python train.py --num_hidden_layers=10 --hidden_size=512 --num_attention_heads=4 --num_key_value_heads=2 --head_dim=128 --intermediate_size=1024 --vocab_size=16384 --hidden_act="swiglu" --norm="rmsnorm" --norm_place="pre" --norm_eps=1e-05 --positions="rope" --rope_theta=31300.0 --rope_fraction=1.0 --qk_norm=false --attn_scale=0.0884 --bias="none" --tie_word_embeddings=false --parallel_block=false --init="trunc" --init_std_qkv=0.0123 --init_std_o=0.0123 --init_std_up=0.0123 --init_std_down=0.0 --optimizer="adamw" --learning_rate=0.00109 --lr_mult_up=0.691 --beta1=0.9 --beta2=0.99 --lr_head=0.0108 --max_grad_norm=1.0 --warmup_steps=304 --schedule="wsd" --decay_fraction=0.605 --decay_shape="linear" --final_lr_fraction=0.05 --batch_tokens=[131072, 262144] --max_seq_len=2048 --doc_mask=false --train_tokens=2158000000 --max_steps=11822 --dataset="wikipedia_en"
MLP neurons of a small language model. Each row is named by its layer, matrix (gate and up: input weights) and neuron, and shows model dimensions 320-415. Each number is 128 + 32 x the weight over its row's rms, rounded and kept within 0 to 255. Numbers have three digits each. A neuron's up and down rows have the sign that makes its largest values positive.
After each neuron's rows, "fires on" lists the tokens most often at its 100 highest values on Wikipedia text that the model never trained on.

L4.gate1016:079124102177102171145155066057170140143169092098157094057078054126094117156164161136120168175163158110143090150197139052149185123079116138142096215142116106110085110116091133164128080098138166133140097122127080153169141146154123180080125119106130116119162078158112171098099197113122183099
L4.up1016:180154145142165107108132119143100102156114128107167093065069039132053125162130114099165099111144122133107156160110114128184178159107095165107080129147148116138132111140098155149183089121127190117103116092178152115131181124095124120121150153092139104157144107102041136076125183074166137112
fires on: ":", " digital", " in"

L4.gate693:109093155162150165147051112121153059145161150174192141158081084107133074156145158086127149142107097151132162139098150078117198175151128113128081168141157133124132074166157098129180063085164152132169100158155155130134129147126107157121097137104140109166142149165197124097146127131138100169
L4.up693:099116172140096166126147138082110115098154145067157178160134176125100079105145157142100121098149133131165153095084101125168162071084072155068143151146190139135119153120109111164121145114171129157152139141153106113148088134113110122144156148145085116133109137148066096135155099061159089193
fires on: "9", "8", "7", "6", "5"

L4.gate242:105112190136113187109123125129114179163141119109124121137109110078145088143153107180162134145122113113141090119128184104124172099092120131146158105157124124107153117126107136105128124124076069148126185128195158112176111089133123149044059069099167065105163123153123105139126109182107157099
L4.up242:027164128115140190152137127177154171133133134137108104188150146117103111155099144141151101128101143097119101158117088083136091182054106105129070141107130143138104136171118065111057104130147091175176120135088105132109105085127207129075143172078172157139152114148160094112111139137112106112
fires on: "."

L4.gate778:112159198061117097128134092119146081140117114126127053108115108121132138149156131088131102124142136107079117156142157097084146138139088095095154115139095153137144094154118131088164134132137119054096147111165048163117180084162160161093154172125117102126119130138101149134157109150164117141
L4.up778:148162108093120073141141139057145124105121105136129131084153121100156131177165154082073134095098086127145141111129137082159109100149159054141166128146062169122111082112151076110103133130093070105081102071084141158174185175136143125128109102202111117024117141093164126179160173143072170106
fires on: " to", "5", "in", ":", " ", " and"

L4.gate914:109153097171176157111113127133139123178207091114118098116120082131154130121133142148154095165169142042153086122101124113139159145065142135120114146156116099091144120081102096160106138155143140122077135155154062147141125079191141134061159128145133130144146122129127113152195104178095122112
L4.up914:182159128149176116136102127152114150121173130107092136126123090103116118105105140164130082179133158103097170115103147132042185107152111209054139107203158132063170076134124188159149160126101174068079148111191104138156117145172124134081103114150121114133133122105111187109065082141084130101
fires on: " |"

L4.gate951:172182085153169141136124144131166129147155084180141119142146095062154102118184112153114204125158132138133146156101196091077104153178140142098098165121118115138104159181131077123133117127153187108139124115231112128150140153094174174169076107157094091165130125174123121107170122127142123148
L4.up951:131176138154095152133136172081098113178132096142150175151117148187074097154118113124059145147134132155133157073114089103141122127138156085132109100167127119135130149176139102116113199136184142156142091117150175130096100149134142135150160101064147130155102157152123050124167138132092158128
fires on: "1", " ", "9", " –", "–"

L4.gate521:164117132135091172166118169113173134072119135126117129087171090078145096107132150114123148168121084071147077111101159114060150107126108147090124170126162149135096112181104130087155095158138127146137128113222088145143103069082152185104131168123102067188134093110108084102182137134195082086
L4.up521:142141098137145200124184125165117132181108103131153152164106088168087148141188076078119087150165134116129074101095224171141109135138107102142147115112118142139153177169132152110080147134128134161119086153175115137109157108145125130165139061144086172158099091107121133132165149146166138171
fires on: "–", " –", " ", "1", "-"

L2.gate596:143149155152122163096083112103145168066104070134120151114183140163140104139192174121106173089112098104120070154156142117113115162154126103119120154111112123123097161086152112116188104140171144157056147141183130164078118149181164142116126145132091156116101148075123143137154143149117106091
L2.up596:080175229124121138156124121131100130061115137107123137129123125112095172172135138141149168089166107166124060149157081123165131076081132063175116127150061109135101116122134117159117128039109115165124094178123120058121127148106139124126093167172123125118113146118208137205059116106087094061
fires on: "ly", "ra", " UTC", "an", " A"

L4.gate160:107107106080129130137156090111137070164119096069086069065112095089158118163095118139143073187129162117202083105142134094111150125107150064094126173119122152098141145129122101109120108147120168097138137113122141185171109134110115147100154168134144111135108117129147129111131101154165162123
L4.up160:119177134086150122110120183130189076158073104149148136116127129116139196152065099099169118114124120170133131071117124114159133104089142057195103141107122085121137104128089137173101102142092071136108125105054084112127156090117130138110171142152148181127128124096148145173113145121097121149
fires on: " and", "/", ",", " or"

L4.gate19:091094147153102145140107092144127137087161093145090124154198174174098150154144083174151126138163160097139178084083105128144077161125114089088146090121138152125125152128108124151166166112161176059115081152059109052123144079151148151074103143120147093122057153148160166168105132143070138146
L4.up19:156071151122108100121145075120103142079118157162132128153160130101090122126085111127167136118111107155146133092143107120129135110106066140151135136077144174129182161082075099168171150142127156093112099139121101030132064061183142132122092169152083087161153071169170146103092125171109147190
fires on: ".", "0", "–", "im", "iz", "1"

L4.gate1020:119158095138138117142135087088151152127110149091131100099150066161124149098118113166130117122088136134128106128164105087112138082124109120147167133123129156131131128116101174172103113040107131113076145103136135148041154083175120154145139142156169158122178117153133181146138114187136175136
L4.up1020:094138091154104117108099069110125158126103153092153128138139114147134122127146111153180082155105098094130120167105098134137045155145095129154177128105116196135188157153131169196092177134067122104188105143169103151091145068133064128192150159158081123136143110081104145081134179075104110118
fires on: " of", "are", "on", "ō", "ings"

L3.gate2:113156140218146103134048126177133132100099101127143124107136091066166127099150099156129158177158171169133163111119111120124108152158073193104147167106105161127085131143171102080143103144167146155113068168222135120160143118153102161140122194161131095129127164109127090109165101204138075120
L3.up2:172134142125116095143131110110182083118104156136196140157088147171121116157123164070120166122103175170129041073132114139157125193159139138138141151108142096097124127141136097114162110155148083172150227104193092117095101172101108142112152084105119130120101149101129166154140147119145192131
fires on: ":", " season", " year", "s", " March", " June"

L4.gate894:126098107126105140121093138084095116108127141113167121088126077155131138120107148125088136111176138106140063121096113075112182134115106108058075185171141109106107187127095093130121119152176210124126178098134156171118112102066158139094122109130157112143101121138099191119102114183156108086
L4.up894:158153075127157109142130082080143180106167111127188095089145167185118123140114163077118135129134083091132059127081141088170119161129159113030129181090132154197153160104175040138150078158139129143100160131164171153102104154118113145178119111128116101158125118175199139129146069113097128137
fires on: " in", " at", " near", ",", " of"

L3.gate744:138112106104151135129137145145140115067161088128067051122110134145126143140174087139088103149137201167164157085136173128157153119110085101123099115092102099156119077139126136154129119112161136067085110087146140111111131103164117140113125092066148044119116146144130162086104160125102150117
L3.up744:149115090193122121113102154141132164160111116097167123096159178101142168153177137151087108134056170119106144122162170121049151155076098137142106181087136123183162048185147112133168135131108114119173148128134144118141058087100121138063175145118138126116135125105138161149089076125143099121
fires on: ",", "2", "1", "et", "3"

L2.gate223:080109209109119133128114155113100079125058131143165120171138109101127145113112134113128148131159136135108115134092138130131136115142202166125142153108114081146113165101141088074120067155148176155056086106161138113145123138181099104111126083125089142128071121176080096151112181109152104155
L2.up223:136069138136106148158135155125131089172120144166121164168136120208175171120123131166127152116175103176151105176115104146143119128113140222177113169146140059146128145152086175083078171148124131114098125100108137107143114080185107102175105059116104170145169166126132110090078158090128139128
fires on: "P", "C", "e", "re", "R"

L4.gate168:098125085168120104156152124104141110105147018131087132142070090162099152189105139091102106193134142092109058082137131120127139149133098132102182159119078179120129163131119079082153140133073178147099114128113102109107078082131159130080127068138062119148079189083116144166198092137186141113
L4.up168:146117076128109118125169132105114074072164058145083144114098116141059104197127116110097107114105114167146101135166157125118165097076163095109137142141099131116115095142094096136157147166094162167047176083139149125096126120138132112089159124113123120136104158104141119104154127105096148120
fires on: "-", ",", "st", " of", " into"

L3.gate533:090165142107142145099110100132118141083203154145093047117105132086120088157169130070126163157082116086120108124098138106111142133133136083032102143156113097137144087119148073159178121079149118114166186136128083151100175145163138148131122093168102157166139097121136127115079092185154108132
L3.up533:097150112129125085085169118212110128072141165144087056097122118080124116176138138117067092151081098131150124167168156071110109125095112085122130217194166120129163061097174084084157143056127119137167167125165121162126171168126111113128149093211151109104112109086186110115140124159102121160
fires on: " ", "ing"

L2.gate708:155149100148108172111110192114181087164199122148154132098124145209156119126202107164143123159133119120133110075124112098145075147158155108111166162109134122062074121089191163152042164130114209094098165064118129141101133082151184135135167105141168136116124159164180172182174150162084055156
L2.up708:129152127130091145124123100135163083207234111170202130114124104145137177118122124126119197121119127139101112102124090233128129111155132138136086188137110083136053120118106180118095155108065136100164107140091188124137154111151149117174211132109102184118172081064130124056076156128132157180
fires on: "u", "e", "al", "re", " Bell", "b"

L4.gate913:120039136052123135187118147111112111120120098152107106170146121154140063090068164094120149133153107107176134109090159108085190100131104096040098222152147155041119146115105123109094130122153131192085109112150166067120034144152175160141094148134150088112102119130185139108094065160170121152
L4.up913:138109113101155097178161101131202092114152082151139157143171149119088172150076159107152132116075139130143069170110177115154129166174124123101106128159170145038156153115085115177188168158092120128087119097155137146067160160125175116137085106109108110159131146140156093111121073105126139099
fires on: " in", ",", " |", ";", " @", " Art"

L4.gate256:181107120117123151180119098131187111157105143190152090044090108099104132089134118172106142117136128083147095074111143081151130134158120121121131119118071167173099086103085150137096080146141145076140117131128138173148147056108101170107167139061123062081120118163073144156136148080142107133
L4.up256:106091096121107150136173105158228136106098124118130124065138179105101102125084104154154118104058156131222132147118108179161086098134159110144136145141108214155138090112181115101085144150153136146155140115098167095124171111123071127122149139085159072078147171152100214163165132116148135103
fires on: "2", "3", "1", "8", "os", "5"

L4.gate484:098157082130139143101152151064140097127097125114146130020068120126100115086132110081116137130145157111162133132154106166130095172148148100097202105085128203145110094111122132096194134137159192157114112172157133154109186147108157149102093122182127120136134104190148137159128126137090081181
L4.up484:086070110061091137168161186110063131119115153153089132118101122078097106149145133098121139169152108112160149062172086115156101118069112145147177102154127124145098122163123103103135157145136126129143079144092167114122077113129105108164125137134093103089103085128065132150111125107170203152
fires on: " ", "-", "1", "r", "len", "n"

L2.gate558:138105099146148139151173127099145141157119120117100101141120122105180093116109211071113205155167098126150097139127135067166113139163121105067110104118140141155102163106128078149158097123165143137135128146203094143066119123147090108125132096118114115189122088138178154166129176157113156136
L2.up558:145168097161141136173117157096146134177156100118112166112151130107147108092114184146097119125167072142126092146112142109121139115091150019133085121148167084107108133106059110221153134037162204143156099095092055120131112129129129120083148059145138089165131114102174130209104155147124136111
fires on: " |", " |\n", "\n"

L4.gate159:142183118130145166116066088075124071146046143125158136074144159068150140147101142110130084139139104090162115031103162085127120100171141115136184145150145120181157099088126140173105128121084072079083110166110108160133155090117113145110109114139208136072103114157174195156115131135142159117
L4.up159:073164144115126152134173141089112122103117138117110134131127072128082183109101131142107170190129212101083113075094192144129129123124163119076093155153096163143135172184083130145115097161106138107201085095077073117138170114097113126168125123084095125135131088144119121108125115142138185106
fires on: "0", "ic", "h"

L3.gate479:156136143120110122088130104118211143160109082146139112052120105073137086127184155117153116139108124083122117136167170099116195132107091150097159113131098195169171125107127108132180104113117147147183078198166083190131111110114114157173139147087121102158127164082087120070143117100144108097
L3.up479:151137165105095121168066178136153127156158136133119158096093165123099141175090165132090178164101099093131128136148126126120172151098109153083167077064119128127145113149175115112161164135100152120113062121076130147132056142125113115062136168124047144114161136130129106075169158097169156166
fires on: "7", "8", "5", "6"

L4.gate567:142126122087159143127116147085117124103125121131143129149133093094021118114125132131111101124088171123164077062137127162174175111105196146113123113131085169095186161081124107117085130114125161144075143103115124112104149142155106149079124138140161095108078142100111129143108158111093118146
L4.up567:137137114130178108135117157095121122106125093149157135111149163120080115094125139130166118134158170088180062132099142143166101188147098157100123074112127108131162116068119154106077127146156152146086136103139115085074124173111109164055117125152078101151148160070174161111194054110087101091
fires on: ",", ":", " such", " as"

L2.gate504:111113156135135176111112136074158106136181116102120089108146107083104131084199150174124112161110134144159113072132146121126125179120148106134175182076129195095149097169109178165139149069155136094133109174129117137102155094136147138109085133138102114104078125134103157137128092129099171100
L2.up504:230102121172121112186124046055088115104148157083182191124161144137110095102169108117154133186165118108152097169151137142104101146138087186050114177092131131113148055161181137130169156169073114130141116158210134169130110099114120148137123140137108188175154102125149151150095180128117160141
fires on: "0", "ic", "ad", "ur", "r"

L3.gate681:101105109077121160110135129112124101073122119114112162182147162113092100161161144113118129150127109058107155061172110131105079114136178121097203147149140174127185093125207054135084140151197100148123131114148151165113134097077182150123138063175118136123076133130200152161200153170111169114
L3.up681:158145102144132105103111183131134072124093134097133154122137184136166182160131067087119081076085174117107112122172147200079096124138114128104140098096156096141085045028168128205072142113134108133115121112184132115092178139152118116125096146148152079221122161169174139189083131161087094137
fires on: ",", " (", " and", "ay", " or"

L2.gate902:128111148164082143130171119166149119077176068162103179022129124120078114109120140136162140068145096123225142058124165168120112158142150126125108170112142118074097160149078107106107127125101138071138119150121111112159134086115112163150113166086110114165141197171100106087131138116094173113
L2.up902:149102101103095160090136135151115139098152149181121143132085111160099136123177077139117110132164143120071127104169092157096187133136163126149155131143166164107056145162094133102089118133122096161128149071114168155129134096155165141154065124128162126102223105144087178132130130102101062148
fires on: "en", " J", "V", "el", " Y", " V"

L4.gate43:146163108097127094136176161148091109085112113132136114144135065139140110132139124115136092166169171128147104138092131118134110069126071103104154153119129194087090141087199122099124122114069151168088123111157175110094126099152155143114087123144094133147097131162178100162139141139143158174
L4.up43:139131128176135111138175145089119139106189140144116127180130130092125131181149135174095127088155107121166136124158142105188178132133141087134111116255153117105155167144128092115205095111167112122078114120167171163113131155116147147115103144146142194099087143108124072162140185122109220097
fires on: " with", " and", "u", " than", "ro"

L3.gate534:096140131224150121158139137145095114120126077155130117156093103175125155184112096158152126128153097110121113110067107119143123181126096091138131086132106220066121159143132118145116119164156180118140102162070130083098159123122151167136175186095098101077038087133127171115127139113142128155
L3.up534:139135130101114089107154106182170177145166144143181127138173159143123155164122109190142148140172168088143145116169146143138117118098079104113143124122123096124136158130144091072165088123127150123115109149120129140096195147168129125175134166093128150044061084121130113102155131151187130127
fires on: " to", " and", "ro", " -"

L4.gate495:050109133103151101092104128130123117138112116160174165129141156123136093137128151155153143150136140118122085127164185157112055131158097216082179152154102155139071128095132113086142155106155116115120051122088084121062176070151182155103121060152103174064128122204137146087129124132124137134
L4.up495:183140115198116154126150134132085147092090085170175150094087126149200124169064131136108117117119140116094032108087179128106154141160090165148146168118083103110118147117123096117140173127091079128088109101144132145126136105143166141144080124179087169155163120202169106097115147140132127119
fires on: "3", "j", "8", "6", "1", "red"

L4.gate873:126124148107128197123149098074198113140184071120116130148103125084224095117124169169115167152092122130119070101099176144179129171167098144142153160164117143126105097137112134136147076163174132078136110128155129112057079170152143137139096124108114138121123112203173134067102097171088137119
L4.up873:126182120173102133166095107089151091151213116158120068145154107165142107102120139109193084141119140082127185158126154110103209128135176111091139109115106103108139129128145169197087143113174126120124092113130105165147115063106134143058171162169102118144168086068141171126106111083178152135
fires on: " |", "0", " "

L3.gate715:162165158145187181144130082105171120078142107099108078100107123075115176166123145149079128147143119113123084096153118061136102071137132108099100193118116134170112105098109120136164162094109089153136090135187131115113161146162165150112084127101177077172088128098192209153127137143145110111
L3.up715:170133145155146105096167138134219095163120145159109105137172094154166104146120056163179071112112152147138114084124136061127113085120084092136133130111086080065115132099133075189113111149103143105070106131100115092091059164166133142143152138136161114102099080103100176157148129145115138090
fires on: " and", " than", " &", " She", " or"

L4.gate455:080112160113114116172100059104210138131190079141142089093112116049106113139127135118115155142120177095140163120108148137137115153117150180080089134175129109139145130119130127138116069111124118096085074154113138073146151107150144177060129154135168094152134106152129153141121131111145172099
L4.up455:084102142082163046083120162101230098107124093152127095116159171123144122178180066117151142090121107152135139120122137145154183156146140074156092146178143120076195134140175143173139114114121141196082151025150154068103152165092151142090086100158127142171147108136136127102133125124122189155
fires on: ",", "',", " :", ":", ";", " senior"

L4.gate385:103144151144118097150187171143178037089183129168106129191149074136057177169084127196123142185079099124112125143123123105163133126123117110114132216146141136141152143127111097121180143108172123120159143111122135113145148112147134138158160101131179080218065159106099140093077125086132170117
L4.up385:072130127102110097115148106156163159146080093126127099201166091169114133103141067109127107113145164101138144101109131091078123122114098099188115104094143129122134131125113120116138096163139122109084167128079118129145147115107137125171109111180135133072092166116170168172165131057146114124
fires on: " to", "'s", " with", " for", " and", " of"

L3.gate265:074169106177132081148089124103152149141144140092158102138152190089124199152092103120147065144127142114096183092180142129119169146117108115159146138127096091158126131104152176160187115107127159090132156177150170133082116100150093162127183088078156124128173120176155141119131124093161114121
L3.up265:110100104202122144118083117108129148133180116084143069117082130118129145139150125067163123124166097119142149082160109079102154138168115136110148160122126135136132134135146164190142144115112106109130179147127085129086134119138125159080122118146167135107129154178157121121115168109099123075
fires on: "0", "7", "5", "9", "8", "6"

L4.gate810:093121124203129160168147077112113121083171120129094104092089105136091162141105152134148115139043126225114082124122147140179163138090115099119131140167107096102141071095101157098141140173116157130177126173123105134129083162172148123108112100176133053166104159087113099126087161112138146135
L4.up810:149099120164128110114119120131151134057118172114080136072147137136100088120141135104110155071113074123091101093108108147156079123139193122116138155182095117104143112090132137125148133117117108130107142175123103125150076136128144141203122181199155107124121118103105148141099119128123125120
fires on: "-", " ", "/", "'", "0"

L4.gate147:079156125140124129092083071113186097153140128153112172131146077132120102135185116159129189125082085112201153107104125132135112171148116105080171186138158104119117110043086104165129084124217135073119163114152141182104180082086130160127095116127192144126161136108140183118151086128146139149
L4.up147:095153152180138124146109087086204130142147069110158074124131072070092143182129184162104065120071105102095058169129165114121177125129077142105133187133124078133150069083156058134192109144153155104129137116137132136153179078155131149075141160154132113164131123149079116117115184112177150135
fires on: ":"

L4.gate537:120193115106150136150123187114165101088150123137136098121098094135130106108159120132133082177134115119117087120125121127131106141157168164131154116196116153143146153125135143171102072077183132138175058143139141119140121117135117158076140175106157096101094161120162125160171198089122093082
L4.up537:133148049183112091111136109193136142121099172163129150061160090081125087174112139132081146125100068102105124178148121210153115132096099111129078149115164196163107129169126066133130147081222144179109119132110104122179157092098119131170146194133098123140102144133077111151146087153122130198
fires on: "Z", "9", "8", "é", "6", "ged"

L4.gate698:080122138064153172119152115141112090078121132073091087077068129093153183100149096101130153205107135099164105125125172077202094081124104092168148177100133133094046080115146096132145165122078136173138119112065130062105103180145121132167106093182104152155057152143155201138196121147126133152
L4.up698:133197118135129130146103112119151136158094169133118084156132133106141146158112113070128125065137177154170164120159143184101116161115004123115146111149123101120117042124114129178189159141115068077151118094178085157102125171151089118077085096149169145135134187170116139117096094177106115104
fires on: " and", " ;", ",", "ro"

L2.gate724:099134095130151117105138160137168100080129038108105110130089106148108147124155149119101164165047172121124132066123189128116139155155128107145088182191140185111149112120127055121108133169117116108133138116070107055100122131145098139106093117064110120131078157138149127114113052202083111138
L2.up724:149071176069149092100091135135173151103125111127135095153166126143086117109089087132141169092154162043109136092155185153074140118142187165163146074104095135097213181098217124140116162154131163177165106137070197129141093103129111119158104140152107183119097171119036135113099086145096129113
fires on: "+", " (", " of", " football"

L3.gate356:086112125125109154144105082096150082078145089156170068093102150155122159102148049125118153088171180093162090110131166105104089128108163131087159101077075131130087160159162078084093105137190093170076165160148117168105155109104128139122143148140133089114077146088091146088185146114135120096
L3.up356:114128093143110175133148148144120114129114129184121133120050111082086149117153113132094115096152111149155159099146148082123117052126117154085218162103071133158103164120120064097134111148115123120117142085143121149120142110131091124096110106185140119088042102107143167126220151082162171112
fires on: " ", "-", " /", "ated"

L4.gate792:077144072138076156154086151133107122103172135092115066076093182129119122147173187142180113118112082126155133150111109113166132112125110122146184101145089072140111143128164135139129138085147166104154179117142144111117098129203102155093113088073102111126118166203161148101176133049143138130
L4.up792:168201118134109147156102132118159113092192135141168118134061125115116111110149183119145210147080100120058094133112106126133164081159138142145132084150093096160087145134178104120143096143161145097161148148136132120142120141118182138093135100042140145150185089101092133137150153158155094144
fires on: "1", "9", "0", " Mar", "2"

L4.gate619:087206158097134134130088155154217088116143085123088159137134157131131134140178145132152114154145087110152193130098104135146119114159172066137138113126127151178138160107137086175060190169162111134116173127147138137142121179141163133098102112159117079150090144146147092135132148161128132143
L4.up619:117172160135132126097172104119105142082193144119147123086113158108142099209161127122157084126148151154138047110115137155174125132130136146140121105132152116049145085129091113097141114124130108121134167135115177097179133137097112133091128195105095083097149146138125037146105139147170151138
fires on: ".", "okk", ")", ":"

L4.gate497:101078138108106122102101142127139091085128079140163150104124115147107124168127125117098088159138161146160133117139150154113102122133138113147108201145102115036149096106084130172072110095166097069122024121066096104096081113152157165094141137148105156099053114114163120148110126134116166137
L4.up497:136091157190116133192107124059116100097136116115100127093087091147122158068124119131149128141128146135108099118107125118093127158101160152103143168118104199141107127153112123176102154109132138161153097122143090184044123134164105125169114121116105110147109106113117080095130120121139151177
fires on: "0", "2", "1"

L4.gate934:098139143150133129119141086125182097116091137141176145118160078128109152154082154102130096093128148048150147068111126086089135089156087055113145179103134138126140073206138154094109132150176138093130091162107144131095139109128119165088143036197139130133084159178084116136153142156148140062
L4.up934:127137103094122159159058108138149106189102120136169112155085107138121119155098194112086179139152087135087077149095214124110132145167079097144169158143086081120125128137137110185124082108115127134139130178130108162127043115167157141123094139097121136158124191124160072096139127122099098091
fires on: "6", "7", "5", "8", " was"

L4.gate643:158183127178151114148157158128150143049109117159101112121205130084152157131157091155102096161154114125133105156109183138117114088106067188082107108136138085129143148111150170131147129124120127076065174118166143091126108156161128150144136123181081088161077153154117137152198122129080047123
L4.up643:149121132110168143120134151117063124065158109130102126087136082148089144129163060137162174137122127151092090079123168147174115125137129142191130154140103148114107155034127154153153102132113112174105167124134138043069067138149133132146098121124109121168162130118107115108140147154129158190
fires on: "-", " -", " –", " U"

L4.gate943:146131187113143123147148144093159109131098116155182086107065137155067119121096074140126166109147129164128121089115190120162162147161111100091124157145147107149151132038153091137183122070088146105167165136168121106106116123147144149142128088182129118174182146161201120168097168145167192160
L4.up943:166126120103170161208136097111116138148136131064147106082168075121138106093179169181167146067140105199159131174148144132130127097135150192130142081157129145083157095109160155193163145156051115073124124156174127067162135149140100114144107168129080113159112166203142113176141105171123076141
fires on: "ing", "ization", "isation", "ance", "ation"

L4.gate466:134090134127135131116125158142199114103094110131106161144132129119123091146079197115096138117101113123182097182172105156130139130139149121139173169148178166162163079136115081110168135156159101184112133093174053142113098076141164158129099051142159149136051092162107139117148091113153204135
L4.up466:099068114096110171171171115137157219151093124146080145107158093138104156097092140150103160120125149091152109073100161161102100142107148133143068116149111174156104092154166116148138106138134127131149186173101157159107087090161200141139157120122137170126144192181166036081144111091167155100
fires on: "S", "D", "M", "1", "7"

L3.gate1000:099163119210184145137073180123133136152054096118085144086135113172153162144139061141189107152093111184134111141110065126179142151146138123152192148087141077159147133184108182200118096129085132160113104099111105123104106100130098088099171133111112069116144125193096081121169129128116063088
L3.up1000:160117111155026089112130139125081130130146149099151115125072102097104153091061092141106098129147100092108156161174147119147202098108135126069172088070080135130144102102188112153132197161131146117136132138167078160184130101144077112133173139170132138097122151075130104127105101134106161127
fires on: ",", "."

L4.gate479:118116127100181140161145104174145087102127102120136155113168094167148060103139148138165119110196122151142135129113141111072170140152182126112133119073125106159124187197177145137089165112131109169133120132122134099136137182107133142067132112101149114120093159082139190139230074196134073112
L4.up479:129128079129124108087134124119111104102136143094099131120111172134071123124070185107130078138136097187129110122121171146121189094142113100071075132150122167162123109138180114136122183187109184168035135060145118145171115154102128108105135120191116119165112123147125135117091158076099188156
fires on: ","

L2.gate873:077152079123139120179126104107126138130106107174104137081098136106139128119130123136135149076121139081116117143100101122122140152155121066087138126162089118180134127109086060103170132137175182125112086144188112128163124116150134136131163181114100156103083118116089121162137110153138170099
L2.up873:101092130148124133154133129081110134110143122117120162113131129118098101159123110091117158092107131134090134153081176167084184129079084113157081123166161133149144092137079118119172085167134128104166115099124098156128137111122145147145150130174073115112129183110113117147114105117175136125
fires on: "M", "K", "F", "B", "D", "ent"

L3.gate190:108121119161148074134121153115101122143122096166138120118159150069134082145137133136144101105133116150153146119112103110127088159117078107138165127123147143096156107139081157125128093083173161109146109153161154079181109114135179152090106124140187115121069122164118117150138122081113118073
L3.up190:105152175172131162166074150145127131168100120114076081120130133093152136121132094149137143113125114128093109143131139113126093079102071120146068117128101134162178141118153146160097121181179118158131084167153124083129172121120152119078096162203157111173158143139145123153119156163170142121
fires on: "."

L4.gate217:083101116103200156127085110122174130086096113152040165095190150155193131072160132143183099166131092113152128098143172141126146116091172163185172084117128163106054048201113160180147077129145100080108156134157145150096141075145152144169107140119186158127100062106190154133111098087157113109
L4.up217:120115146154160153150105094133153101112140138083159148120155090138146153093087133103158154115147110121168085148154147114102071143077097063131115135099182167118111177164136089181159055098093121160170135124148132169103156142129128139150154104117129146177116123141158150128117107157165116155
fires on: " of", " to", ":"

L2.gate696:157101090120144149127142191079214134122093069123187185057131059177201141156105125070166178127106123110132144083136140134069148086169172088058112131128170102083092114134173049154168130212137150140133146153114068156198076160129143142098137150110084099096119138153062072132128100143135172086
L2.up696:132150124095131151152134132077088151160106089060134096136147122147138122141127115089138146098104128140127180102161082106115140135112205180147078128083067139153122185118148153129161131047120084178140056197075117136162092133169083130120143151089110126108095159146153157066079175117115124117
fires on: " (", "ap"

L4.gate299:103180130103109103142162135115119106158147128083045105147124157129152150098157119159140100158142145118104094123122121136112086129105084087156136147165145140176128078102203167154108141067075112134152144192104150063088113070124107154081091057132106115140095182160098128165122133107165077111
L4.up299:120116131095126123160145124079140113119131122126150146158145172145177118136169056129143144178067123064125136152090139170066134119126103184126119137153065139185154092150149166164111114101123118150162161142113124145095076145130145151140070142167134139131081171148080117154142155146118107108
fires on: "0", "2", "1", "8", "9", "7"

L4.gate312:179132151157163148103148172129102105140163036139062117152113121090174120104108157117141181094098125088151169128126170145139128103171089090078144128159137113133140114073140111171115133085158089049108104153111083097131097107163123146133109094136132135148106186161164177122148129144088124121
L4.up312:194114093164104118174136141158105129162112109089153060072122088100210096092107142149167076130126149125124144147137188118128138083128128195144219118156174162105149139123109140144164154146111104118102111113143154113126119094133120133132144094125134114117124114123110115187093120040127115149
fires on: " |", ".", " pres", "et", "l"